From a checkpoint of a small transformer trained on Wikipedia: width 512, 8 heads of 64.
MLP neurons of a small language model. Each row is named by its layer, matrix (up: input weights) and neuron, and shows model dimensions 416-511. Each number is 500 + 40 x the weight over its row's rms, rounded and kept within 0 to 999. Numbers have three digits each.
After each neuron's rows, "fires on" lists the tokens most often at its 100 highest values on Wikipedia text that the model never trained on; "fires after" lists the tokens most often just before its 100 highest values on Wikipedia text that the model never trained on. A number after a token or word is its count.

L2.up90:452503548525528479575484430477549555530460418479497490509509546428500485512546427448486507521474527489511484482505506486552500419495610491505471551467504526513447510532498508483549569571476482513551474465523537522507542453502481503488473572541543522537496573537504507490529594474477571541
fires on: "==" 42, " a" 17, " A" 9, "'s" 7, "The" 5
fires after: ".\n\n" 32, "." 10, "\n\n" 6, ".\n" 5, "," 4

L2.up72:551579494441573520538477436475482492529513474550463558532508514477503564484551474533468452537461498530523555500597519464535480490451554491456457508541487454521525471575398523537469513547564497527517453501516503459479520422518504519450459458536523416438509432525416468558519500514462497526
fires on: "20" 29, "19" 14, " of" 13, "ad" 8, " South" 5
fires after: " " 43, " University" 13, " Gl" 4

L6.up362:496566497476592535499473516505464494460562530499478473523519536510551576461556525480503525562466529490521490531572454487505538530526516505489486469553501484410480477527471519526510526547443554545576484545496553442522433445484560520525472529541569485528557433468511489499535479430449515490
fires on: " |" 57, " " 26, "97" 10, ";" 6
fires after: " " 52, " |" 19, "0" 8, " W" 7, "1" 6

L2.up1776:488479484475506479542471463537498488452532451494511486456540479500487560420531501486441469577525495565484566504479504475480497522528523498462492531455516513460508383515492455561510601564426544560489501493477492498533451525424515464570477521479515505495512564597501413496404472493525535570
fires on: "===" 38, " a" 37, " the" 9, " his" 8, " its" 4
fires after: " |\n\n" 19, " in" 15, " into" 8, " of" 7, " as" 7, " during" 6

L6.up596:472469550474543501513502535460495536435493494493490540457517461418570563434479497437491489521549499523460565514542493474498474553475578527477550494479523421504521442513523490505539499503560516563525471526515474495519452532485508512497485500550487489503434492596494482498562484509466461511
fires on: " " 74, " |" 22
fires after: " |" 68, " Goals" 10, " Apps" 7, ";" 5

L6.up587:489495424525470544483475498569522392460572474567464516475488486537540446451562540537439488531458515494554458427466434491500486497537542497597533634515494470475449498583505422486531448525512528485546540425438451513480532462456409427464441528511478486493519598544451483502521547472529550498
fires on: " " 31, " H" 14, " |" 13, "|" 12, " N" 6, "20" 5
fires after: "." 29, "-" 16, "\n" 7, " " 7, "===\n\n" 5

L6.up531:546482473496539495509446496456440474529526490553534491418477518431497571541544542501499498412484522506504471466563428441460544509450472479536533536510504550502566442510450450550439522570582543495551500505389578517490483419533526446517449534493472445448444422536494528546545490519447537607
fires on: "20" 39, "19" 24, " " 14, "18" 4
fires after: " " 75, " September" 4

L6.up1565:490398530514499462525498548541554521524598527514514513536517480428538546486523482511515473523508610543474505499478490518582564430507559513518545527477505477468563444508486519495518514489469498515569452556527531447521450500543453408456502547457519529558509515433518564521444529554480477494
fires on: "0" 28, " |" 11, "'," 8, " -" 7, " :" 7, "–" 6
fires after: " " 35, "2" 10, "3" 7, "1" 5, "4" 4

L2.up1121:519490538529568485540486528441481502501496463531498495553587498438553491506484499526539536550495505490469449446478532515491504405512494509518492501479505387501473408485482497460500480484424500579509518487513465508446492549510489477521507495507511463537488502517544444462496554435523576529
fires on: " " 42, " Sh" 14, " S" 11, " N" 11, "um" 4
fires after: "," 33, " and" 13, " |" 11, ";" 10, " the" 4

L6.up1239:536516498498512534524457591438517513547508463492556482528549501443463541517548474487536454477511521484507519384467494393511436454493573509477501550492546413493462482569526532499533555511529515497435529530488414509577498475521550488503595528556523524503458542531532470486559482532535466447
fires on: " " 30, "–" 19, " –" 5, "19" 4
fires after: "–" 36, " |" 18, ";" 6, "13" 5, "10" 5

L2.up1007:507537433526495445501426514478524542522500450546435461528498477519457589564562482503537508520493566444471483462494491452505466452542534501498457514497460483517488452557457447481515540581517475547520433552497460455480534523534506485490437517476580495569486512490469539546507575568460554576
fires on: " both" 13, " some" 12, " including" 11, " about" 8, " not" 6
fires after: "," 42, " in" 11, " of" 7, " described" 5

L2.up416:429479493513428485525490475511506473488584439543466408543586487450478535450511511506500468474499537520524469540475438448551559531467521526507574493511578529412529509430518608454473525509464467559519474519454473579536493549402518516541502529539486526473558554549476519486480501507559566523
fires on: " " 65, "–" 16
fires after: " the" 37, " On" 10, "1" 10, "On" 8, " The" 5, " on" 4

L2.up700:544545495541507505483562511559467567499527546553508492466510552524506519492578454499490477578543488449456490553483539565599530541533487525481520455504399516511512470496406527566591565505464509581604483546519584545517537532497482518459494551507553481471463505548504408513520564478530474536
fires on: "." 72, "id" 6, "ind" 5, "est" 4
fires after: "6" 17, "2" 14, "4" 8, "3" 8, "0" 7

L2.up1300:490564526511473501533468593502514521491568432567484508500541473484486583528523485504457528525505512542500519478544493434484563501469524522531540558523442517498557491558540502504513510531487500531505485468494532490502502506515464523520485480511482479442441477469535410541500453523424541537
fires on: "19" 26, " began" 15, "23" 12, "22" 6, " of" 6, "20" 5
fires after: " " 35, "–" 22, " to" 6, " years" 5, "," 5

L2.up342:488553490498511493556448457514498491499490457545528505564500483461492475506525451438501475549456490498533503509522451451474522408469526520518520544450504450541499460496533449448527493427508485520546515420523457568480433461455462554518467548537481434445468550568504416498568527504454555483
fires on: "==" 35, " " 30, " =\n\n" 16, " he" 5, "He" 5, " He" 5
fires after: ".\n\n" 28, " February" 19, " January" 6, "\n\n" 5, "." 4

L6.up309:472518474501550509404502514493508530489525548524414553557470523505555430477549519502481525480509577444477542461508548574544405456525569534523499467520535551553513509523524545532493503508439513494568517507484508544444531533531612400475518507491537550523506485515512445503527519483494504481
fires on: " and" 48, "," 7, "'s" 6, "." 5, "d" 4, " or" 4
fires after: "," 46, "0" 4

L6.up1473:459510417480465555505545536524518510495500491544461394471563444498502541503511542497478567534555534534493478464485490482484507520486523556505490495487498474413473515491500461530573571483431556493507509586451520522561456454506431430571539493512535507577541554452466455508456558483522524518
fires on: " over" 15, " in" 14, " out" 6, " for" 6, " number" 6, " about" 5
fires after: " the" 32, " and" 11, " to" 7, " The" 4

L2.up1543:529507432507481523558491439460441506465469467538542469493498533500548505410456510467520449528519497518499533403497512473482514487532536517473543554495539490534487493498508484553555493518544508623539481499517515565546489490480514515496556519535530413540583561501490452541544514541520569515
fires on: " a" 54, "|" 17, " one" 9, "k" 6
fires after: " |\n" 17, " was" 16, " is" 16, " became" 7

L2.up1065:517487521467545461427498550420494469459465445570503425528518490474541560458518506511531538526507489524473550461486553515559503482563577454570505482525513497501469535525519530474502491595481475540489508563510460556457506478456465490502493489509503523487528496479508507597421501502555502483
fires on: " " 48, " for" 8, "In" 8, "d" 6, "b" 5, "For" 4
fires after: " on" 28, "On" 11, " On" 10, " Or" 7, " known" 7

L2.up1754:550551429538486470494504531526549513523500466557451411501540493444481598465480522458509486483448541535490561482462452460497519490473556440531450503559430525519567459497453414472495528511408482522561473480414511502529503491486525457514416467533544497483488535519462483555519550574482584484
fires on: " " 95
fires after: "," 63, " August" 7, " May" 5, " in" 4

L6.up847:517459476523534517522560548518522481446566489505497498509518517433551547517484560523530487526509467560480487489451515496521587588413510498475545508578528473411546557423473490501500591480520486618536503516510536478454441499483553518487544470549509488512486506538533519455447501425506519508
fires on: " Votes" 15, " hold" 14, " %" 11, " votes" 10, " W" 9, " " 6
fires after: " |" 44, " Total" 10, " Democratic" 7, "|" 7, " " 6, " Republican" 5

L2.up766:444511477420488517462465551523459474528579460510461542574558437499452507493499536530517521467528530551550449447585493418491510487518474552581571526538467453515560467557499503431487531528522466540498502483540561446520479478432516455481410477487539483507500528509493489525519561527465528465
fires on: " " 90
fires after: " February" 29, " January" 23, " May" 17, " April" 7, " " 6

L6.up1641:511574490480549463441522535526455520486473492503482456510456503459494562488452493527446476452536464539499534454509487521595558510477540445507553529570485551515492478532474565495534532512500518497483532553462554568537481463426540546451449469523461509518567552496534571461502465489474530512
fires on: "|" 30, " %" 15, " |" 11, "1" 6, "-p" 5
fires after: " |" 28, " |\n" 20, "|---|---|---|---|---|---|\n" 8, " " 5, " Apps" 5, " G" 4

L2.up775:477501558493460568492496519515510443463498512529529465536573474444518600488574470496458496492492602519539500529562484538564562497493538439526589518456383486454503458554473512508469533570487473514526429598518512504436460517528488568435430519463479510484476489531536478460512543482483495576
fires on: "–" 85, "-" 4
fires after: "1" 31, "0" 15, "2" 15, "3" 10

L2.up1301:504571526491499474478520519492491501502519541501478455443505509430508606455515533550447471462503487486464516497467538539493533510519486445467510531479531510448493495493454446473498553526476503547497456561497447516515501482433481411442519515554510512439484450471529426466557486498518510535
fires on: "20" 62, " |\n" 9, " In" 5, "in" 4, " Sc" 4
fires after: " " 62, "0" 5, " |" 5

L6.up98:532501437424535414481527582521509494486579481500479513496507510518454552456511495515463462486452513534483401500554518490505570485460528517561517507508468511497464504554498484473493507575448464528533422527490525458441459546436523507476510572563562526537533488525526539496390504527511518524
fires on: "|" 70, " |" 11, " +" 7
fires after: " |\n" 48, " |" 11, " Swing" 8, "|---|---|---|---|---|\n" 8, "|---|---|---|---|---|---|\n" 7, " +" 4

L6.up1186:475466537375516517465505564523520545505421506498496534542508518468520499524508543433516491437463497566555549463471449499532491544413576494522457533507482473560524474524532497514543562466481508532507507472488496463469406537534608499521483535489551460475451478552487447509433549505539475560
fires on: " " 28, " Apps" 10, " |" 10, " —;" 9, " Player" 6, " Club" 5
fires after: " |" 53, ";" 14, "|" 8, " —;" 8, " Apps" 7

L2.up1050:524523465456559556429435530458477498521496460579529476481528491545415497488511468477510526542453484516483502482521509490512501419504499521446557498538477419502501496558490497505560528528507472606511492543444462525591507519425502447497477470427508516460513470522487457554505518474475532446
fires on: " " 62, " that" 19, " example" 5, " which" 4
fires after: " in" 34, " May" 6, "," 5, " July" 5, " June" 5

L2.up1832:532506466515493489471464408481507567488547518584479517426498522468495539525536494506545447518549490431502527519495435516510566506463564432449470580509585435478513461492550468521518552516479516542531494489450539525517483482453488477521465534535526486492512435545496441582463498452462528549
fires on: "-" 34, "==" 29, "|" 5, "Personal" 5, "\n\n" 4
fires after: "\n" 23, ".\n\n" 22, ")\n" 9, "==" 5, "|" 4

L2.up1161:478582426517497529491519498523484481522467549536480424489493512495498507436543570466523484501441464499489433495535520500565530489540533463445469458564504468501442512495540516538484630476567477487506526532497552537477413468469582504532465520452473548444522469503480407547441529494495557516
fires on: " is" 17, " are" 17, "97" 11, "|" 8, " were" 6
fires after: " there" 25, " " 14, " There" 13, "There" 8, " F" 6, " |\n" 6

L6.up273:535490577453491541517507448558463444568506517545454479463531504493495511492547588520388546516481514524462507499488510444517428553589467457480458519499478445557482488564500449484470508581423463488475494523483483507438530472520536479447504513540528469512498492503425469526533569486494468496
fires on: "19" 43, "it" 5, "18" 4
fires after: " " 43, " (" 10, " n" 5

L2.up70:516512514531504554541514466493436487499506486514537483431509541489523504473515470447505481527518509520490531465519436460477550468483511479447540569417494466486484501534512487515493507512469484594518464552537448581554510529436466503485476558482531466544494537491481462464542594482564550507
fires on: " the" 62, " a" 27, "-" 6, " an" 4
fires after: " was" 34, " became" 14, " become" 6, "\n" 6, " becoming" 5, " with" 5

L6.up1735:525425389547479497567472503472474521502544484487497578490498511399496512449496500554471570469493438540469479484544537480566464551541520470528512510516455542444507481516432515584488510607474556452567529522406555483494492506456627455487486542564491519489559481456494573535535512490493542508
fires on: " |" 26, " hold" 21, "1" 8, "," 6, "2" 4
fires after: " " 37, " Democratic" 7, " Republican" 5, "1" 5, " Conservative" 4

L2.up1645:491564486473449509466432523576466498520501468514484499511527579466524562458479483444465448511522488508517481478496464514485467473483550428484520577535466540519459439518417532501510549563509526512503452488478558556533549451478524540522473488572539426494524572482485485510515495567512597538
fires on: "|" 80, " been" 11, "." 4, "-" 4
fires after: " |\n" 68, ".\n" 12, " has" 6, "\n" 4

L2.up995:462467483468459475513442497481537496520558460497522452490596515529485562429484497548467479561449478538476444496572503425532520506547516499537546555498502480508527534537532511497503508531462462510478473516537470558485512532422470506463451542494468561529476469505484505578477576478504557474
fires on: " " 82
fires after: " on" 43, " " 13, "On" 11, " On" 6

L2.up11:496505478525452570497524432562477525542547511500516522504566586468506548456535487485536495497486523474530474513485435506502499451563505473518513544470400513498473482522395526491535630494519562579549423542484519498444498456534546561512534534564529501542505511504535467454479549499525510489
fires on: " |" 95
fires after: "0" 29, "2" 16, "1" 9, " A" 7, " X" 7, " B" 6

L2.up1794:438559480489536476531415501515529537507523472576508485544499526449506545448518494509498485463497546485509538453461417441476508513530585494559532571525495495427516461557496522524520586596557556536584490470465504491493518466467544555530444524518514483465550481491518457536494520515421557547
fires on: "===" 36, "==\n" 32, " ==\n" 14, "/" 5, "===\n" 4, ".\n\n" 4
fires after: ".\n\n" 17, " |\n\n" 11, " career" 8, " History" 6, " life" 5, "==\n\n" 4

L6.up1688:488532499508513540542485524552518434576442485591450519511449489466456517492498537475489563412480485528569530461525442494459488471534538432559480511459529422510559510496457535548501507483507599553523500530431482481503494562460523474542500510510465447488537487493460463459433530542483556500
fires on: " \"" 28, " where" 8, "97" 4, "98" 4, "96" 4, "99" 4
fires after: "20" 29, "19" 28, "," 18, " that" 6

L2.up1057:522525448467438488553446476527541533546536513558522435482568532471501569524493480463529448482510551531510569490442455444494545505439530436490514536564473512512537491531465519461500568502456485549533424429470496576511511436462546538551439508558548505500464583508441437533534528530532569571
fires on: "==" 96, "===" 4
fires after: ".\n\n" 76, "\n\n" 7, ")\n\n" 5, "\".\n\n" 4

L6.up1148:465493486423515459451440500468568516451486509505442431510563490351492571512555507485540515550480538533489466517409509502611468538538560528525457498506532427513488486546505448496543467493480497472522556526483465441582549526483519440497520556527545551530470465474514445531461559468542490488
fires on: " |" 38, " " 22, "0" 14, " well" 6, "pen" 4
fires after: " " 27, " |" 23, " Apps" 10, "0" 8, " the" 6, " as" 6

L6.up747:481456500512479622514519568576491550505482550513475472508512499504484522517470542471520512534501500512514516432448444559555500492488554598472520523490440541527499485523576464444608510493453479586537463524468443507549469459529515386477423569487564502491515454444449463551509557490467527477
fires on: " " 53, " |" 32, ";" 4, "–" 4
fires after: " |" 45, ";" 8, " " 5

L2.up1043:471440526478436532436450434477551528515536494575503494476528501493487491508514579508523507472519475525510583517495518527490562557517500453452503532545547542514470488488481533509520566459515512522548506441447402521527500504493516437499514525555474586538516470542525443526480456527496485593
fires on: " |\n" 76, " |\n\n" 23
fires after: " " 39, "0" 12, "5" 5, " —" 4, "1" 4

L2.up419:458547458406546538504446474515513506489524524531554506506500502476482593473493467431537434508524518520483496471499488456470459506439566468498481516523467512534538478485398539528448500518461589544548466507454480568485528547416520513508522538525476434464499531502478444494513541572514596493
fires on: "-" 59, " " 25, "20" 11
fires after: "\n" 46, " " 11, ";\n" 6, " in" 5, ".\n" 4, "|" 4

L2.up587:500521475493530505499507478502489518514543535485547553509543532512549451449549554529504479480534473522521486410554559525575525527512463555513565540431490435461487538476465503481486571483512523555529466513525548434573429537457518548527538477565545491535509506527563433439445512425488517544
fires on: " |" 41, "10" 7, "6" 6, "y" 5
fires after: "–" 27, "0" 16, " %" 12, "1" 6

L2.up665:499464446488448513464443460555465526490513449601505438482539490487505510453602495477499536539492516496524410475496518431482500439521559574465461482528550498541447522502481490449558532476506544504473485532543503521480509513496572479504533568535505521519543416524505484506457543462567543514
fires on: " " 91, "á" 4
fires after: " on" 46, "On" 12, " On" 10

L6.up1369:479492545560468562520548542441510500497528481491517507452527542443474501476580521499527514517546502608509461511466456467536483548481559520513575471550480515516437438537513467435486526533545546565515502468516556549438443531528528478456519510484511535570511442514453472492496496489532511478
fires on: " " 26, " |" 16, " +" 8, " −" 8, " Cl" 7, "0" 5
fires after: " |" 50, " " 14, ";" 8

L2.up1622:560543497455478515534451489449457545484486473564556542499502460473523510520432534515427510491493488514478514425539581445506510455522493437570612495478488452526491494493464466464549501484504576548527517515500474451550495514533441433420463477497535416485462459464565382439492490499458576459
fires on: " " 49, " However" 13, " again" 8
fires after: "," 29, "." 12, " June" 7, " was" 5, " September" 4

L2.up1225:480426528528575434469538501482462512496502474521446488485561548480537519542520464503540500547506496548585376538569555466497509465470500436494471520442479500478491494528452553473541536484498535505492481536498504559449475505459459520542535476575483462400439571517498444446499515462527578540
fires on: "R" 26, "N" 23, "Ch" 10, "G" 9, "P" 7, "-l" 5
fires after: " (" 25, " \"" 18, ".\n\n" 11, "==" 7, " anti" 4

L2.up762:531550384475515533491508547562409482507420445521448468457500609511458523405499530516454536507527527411520448506445469454516497462519497449494497517546481426430498492493438481497522506496527451573590542478470490538518513498456432566488442490553491473478514525473532509465502523479471575439
fires on: " G" 14, "k" 9, "T" 8, "itch" 8, "ill" 6, "W" 6
fires after: " T" 13, " It" 13, " W" 8, "W" 7, " H" 6, "T" 5

L2.up1814:484497520456498467453480552482449508605562508501501527556578451439498561492535539512491508491527501442519499484506599462486564513426523420507522570482474431459552476514485534481466499491423450528471481571515538443524385473467480502487487517550522388455482494491535473509543521466485485503
fires on: "20" 23, " January" 17, " June" 9, " February" 8, " April" 6, " August" 6
fires after: "–" 23, " on" 22, " |" 13, " " 9, "On" 8, " On" 7

L6.up338:476509486454518465542518522535466547507487479494470485451496497458542553503493455515471449556428452504462546518510538468532566553479525461448490441427519514546540443568562469475515552554481505533503555453520429476495561482504503457512484458539505582501516516522389529523531645492454518506
fires on: "19" 58, " B" 23, " R" 8
fires after: " " 53, " (" 7, "," 4

L2.up1934:498565408523439535411470521572460517465582477549483470454615516524473525481533547513466507546502496520488477472506507431586530474537538491519470522605467501484560507493515529485470559551460483470460455474483516576551451446527496485460443468476521587452513527483513433482458505501452522444
fires on: " " 33, " time" 10, " of" 8, " least" 7, " were" 5
fires after: " on" 18, " there" 14, " " 13, " the" 10, " at" 9, "On" 9

L2.up1405:472473435523455469564517519486542532501496492616518425517501459542460504495521490473556514510475536562502495490559514489518520491530500547502508521428463517490531415487552410447562513494578451522513469493392509509547557549468499465542521573581523560520477451537494488592519493487460569503
fires on: " " 95
fires after: "," 30, " January" 11, " July" 8, "In" 6, " March" 5, " in" 5

L2.up302:449581493522514474486462495413468521464485489543532511461519463427499499475509527447513490593519477515464514450456483469463475552458559517498528534488532459502532441490459459470585490551530550626520534517551503491497446504427510489511435527480492401466473511473457480522482563490522609583
fires on: " \"" 32, " a" 27, " as" 15, " the" 13, " considered" 8
fires after: " as" 29, " became" 8, " is" 7, " be" 6, " been" 5

L2.up368:483510517520543495474513423599496428473501531508478490492537466438467496574464512506493539530506509552470481462457474499469505427481562511518549566473477507453545508494498485576496549580446564494506560512535444510464442457462481432495435487476472383526509545504539445506546565513481515575
fires on: " |" 38, " a" 33, " an" 5, " by" 5, " the" 4
fires after: " as" 46, " " 38, " Preceded" 4

L2.up337:445524526447419508486526441536517540520538445505484546467534523508494520531532517506518517500583519536580570448495531469496482464487497440563591507505483492464533429449472547557482585469525552528528477471437518521523425455448534452534501478537513513504524489461590444431480490540504545519
fires on: "|" 45, " |" 22, "/s" 11, "\n\n" 5, "'\n\n" 5, " |\n\n" 4
fires after: " |\n" 43, " m" 11, "12" 6, "19" 4, "13" 4

L2.up1599:466476523468460551454505569512541573503534426498539460522510573478489507398443506549504488530525503560594497494461524512553517549453563494585568480532539501467475454460525589520553583484517487563487434447554518558574509510459518513568528482518493500478548527545489481491416453515575481481
fires on: "|" 97
fires after: " |\n" 68, "\n" 18, " |\n\n" 5

L2.up1190:435509455511421467491513504513509542513548467501466536539472489474474509505494496519493539439527607477488555446534451464477513479486601483524529549546491542497610484491502525506487511551508591482562524521498542558467442468495464510467467546529482553496478522502515459504588525535502521481
fires on: " His" 21, " and" 21, " He" 16, "," 10, " to" 5
fires after: "." 48, "," 30

L2.up1056:457502484514505492497491523536462572491611489516499487435548528478474559479477473530489423543492453554490443527501526413545546532510461496510582509454467521484567438537534475548499517563513446553461487537524608477573470472429483515501446545478467490472499532493505479526552517491484559504
fires on: "," 28, " of" 11, "18" 5, "13" 4, "22" 4, "29" 4
fires after: " " 52, " House" 8, " election" 4

L2.up1371:485545479456500595443479527582469616499477423538420452502523482527489544477472517544469557572482484494552469499492460422528532493496503524548504508498494495539481505489555575556502565495498552523511488558437470523579507452552465533545551552490495524454455511458452445449498464454545512497
fires on: " Votes" 20, " Goals" 15, "ig" 6, "enc" 6, " win" 5
fires after: " |" 34, " F" 11, "F" 6, " Fer" 6

L2.up204:482485430527478548501514554473481585530568461537533474462513506508490525491502523532474470511483502523426465543509499498509436527527549438465527457533465465554497452539454456463502536488386471520496454532431496519434500467509567452462429496558530543514484487442475504544494573475468556442
fires on: "," 89, " than" 11
fires after: "5" 12, "20" 12, "6" 9, " more" 8, "8" 7, "4" 6

L6.up292:474563489543454531535460544579498423572558475522512418556472525464487469504525500518462512514491497476509548471483432482527508564514515484468477556605464452448520504551414549492501573555475451515520519520451548553528472503453447504523491526497509478498534499488511456504430575517492566563
fires on: "20" 40, " " 14, "19" 8, " October" 6, " August" 5, " July" 5
fires after: " " 51, " on" 17, " On" 12, "On" 10

L6.up697:509497502447448539481497454444498530507554527532561516432517534461496575526526531488484476476435525492493518540569523544488574544485556470494447506521494459545582532482502531540530505490448465484502421556534477561511527481502399469460424530450490506481471502516534486473428427506488527605
fires on: "20" 86, ":" 6, "19" 6
fires after: " " 83, "–" 8

L2.up1565:458588450479500519469465452525509495544505411531543509557549431518427546497590474501527465480539515566547454529510538438534520415535492474502543487587506484549470517512449534458489506511507567544541547496486478519551450506456520537463543514499491556440497527492490432512517539453459506430
fires on: " :" 23, "-" 14, "97" 11, " with" 11
fires after: " " 38, "\n" 9, " along" 7, " (" 4

L2.up165:548464473457520476515510491571435545487553568486476506467533552547473479503479518501509484506468538491558461579530456518500533441503513495546454532526485539493553498489452554462490500573428515537545456487530509479554566536449492473570466507537575503502548534509518491488523515477486589509
fires on: " |" 47, ")" 31, ":" 15, ";" 5
fires after: " Candidate" 18, " m" 13, " kg" 7, "/s" 7, ")" 5

L6.up1841:501483478467515467519493519536462525525536520574486513552533565487468536495446531435469568556511481512483452516479508490596576549494577537545469493517416464509468546494511531469573480496475466599553469468496490565492512456481509495492492570474511421588555499493545472512457529478461586519
fires on: " " 37, "37" 6, "33" 5, "31" 4, "49" 4
fires after: " " 47, " |" 31, "," 6, ";" 4

L6.up627:436461494426509464571538390513484515515484501548421503481591465488527476528490505512555517508519531539499537516455488449551571486497550517516472550541558490438476503472487488471584513524450400522489527454502465493480519460541517505576478494479517514510478507505497478543461514548599551479
fires on: " " 41, " B" 9, " M" 7, " m" 6, " L" 6, " l" 5
fires after: " the" 61, " The" 18, "The" 5

L2.up1011:555450518530494539543451471387507534475496439510534463478513511504541556516528483553471465530505463508472526399443515496447450454533583496502408553514568419461512443475409497553514532492513598566531535462493438516555525514518473474563555550507484397466522502545538410478482512477552521547
fires on: " " 100
fires after: "|" 100

L2.up1753:476480437499458548521545442488460529530577522561447584467487584433455489472588461494492484425507505518471516478458483525489472476452533499468488537588528512488574465516433543492496491554507539525491458522467489565460504407470502542457509543603490563458513480568517497439514532541554555522
fires on: " and" 43, "|" 19, "-" 10, "," 7, "." 4, "\n" 4
fires after: "," 43, " |\n" 19, "\n" 7

L2.up1075:503527518545446428511508537456507562499490483504532490472625571482517492489542474495555490497484560475486453497447447510521512482566478513513585578451506509469499466531484513484492591517482502505566473530508490520465507604476435494530466518511499588538447579524448525556550579448566520549
fires on: " the" 44, " " 23, " first" 6, ":" 5, " last" 4
fires after: "'s" 16, " for" 15, " of" 14, " on" 10, " his" 7, " their" 5

L2.up270:549557452467438508559505485567540517550519524530515471471572562436481565435461507486506459476518538526507527494447444452483553513436505406516522530538481480565561488483440526468529602497533531569534460441431528545531473393461533546550458481545531502468517541553466431457511483536521611526
fires on: "==" 75, "===" 16, " |\n\n" 5
fires after: ".\n\n" 48, " |\n\n" 20, "\n\n" 11, ")\n\n" 5

L2.up161:437564491521491506523455459498500526531501469546513513448499518510529560499501491495508524564501450377471507483538504521551458486505477430478518496551457490549468468513451559522458529468460445524464519527450477632442499499472562492537438441487474493481547526463476419523523586465480565514
fires on: "-" 81, " World" 4
fires after: "\n" 51, ")\n" 14, ";\n" 11, " |" 5

L6.up478:422512535538543565429531494425476522514573490582461490496536508463568554521539466523530472527532501537515510501541562433547496424509551486464500509454494483560488436545430513441446487479591534604485514518474508480485473440453429518462512489587505502521537483442513416467487515516487535493
fires on: "B" 30, "G" 18, "R" 12, "M" 7, "T" 6
fires after: " \"" 22, ".\n\n" 14, "\n\n" 12, " (" 11, "===" 8, " =\n\n" 5

L2.up959:599477501479473481543481564458467466466460455614530495468512475402529519449531522429496493568492476545529491444477552460457529483489540522558485492477508410437489477461527472497555476556464533524493528527549473500544482458547472500491514597512514464410507403507559533432483468473430593504
fires on: " " 94, " Bul" 5
fires after: " on" 42, "On" 12, "born" 6, " November" 4, " September" 4

L6.up18:442535470471427520512448479525546493553601540552461532458568488514504578542514514493474486544538473523537481458602442501480530479543589481531463566511495513431515510491439502502582490512527544466501526522532499545459509440511487543548511494500451505513480487497533514519459503502463490561
fires on: "19" 30, " " 25, "18" 14
fires after: " " 44, " (" 9, " on" 6, " in" 6, " born" 5, " July" 4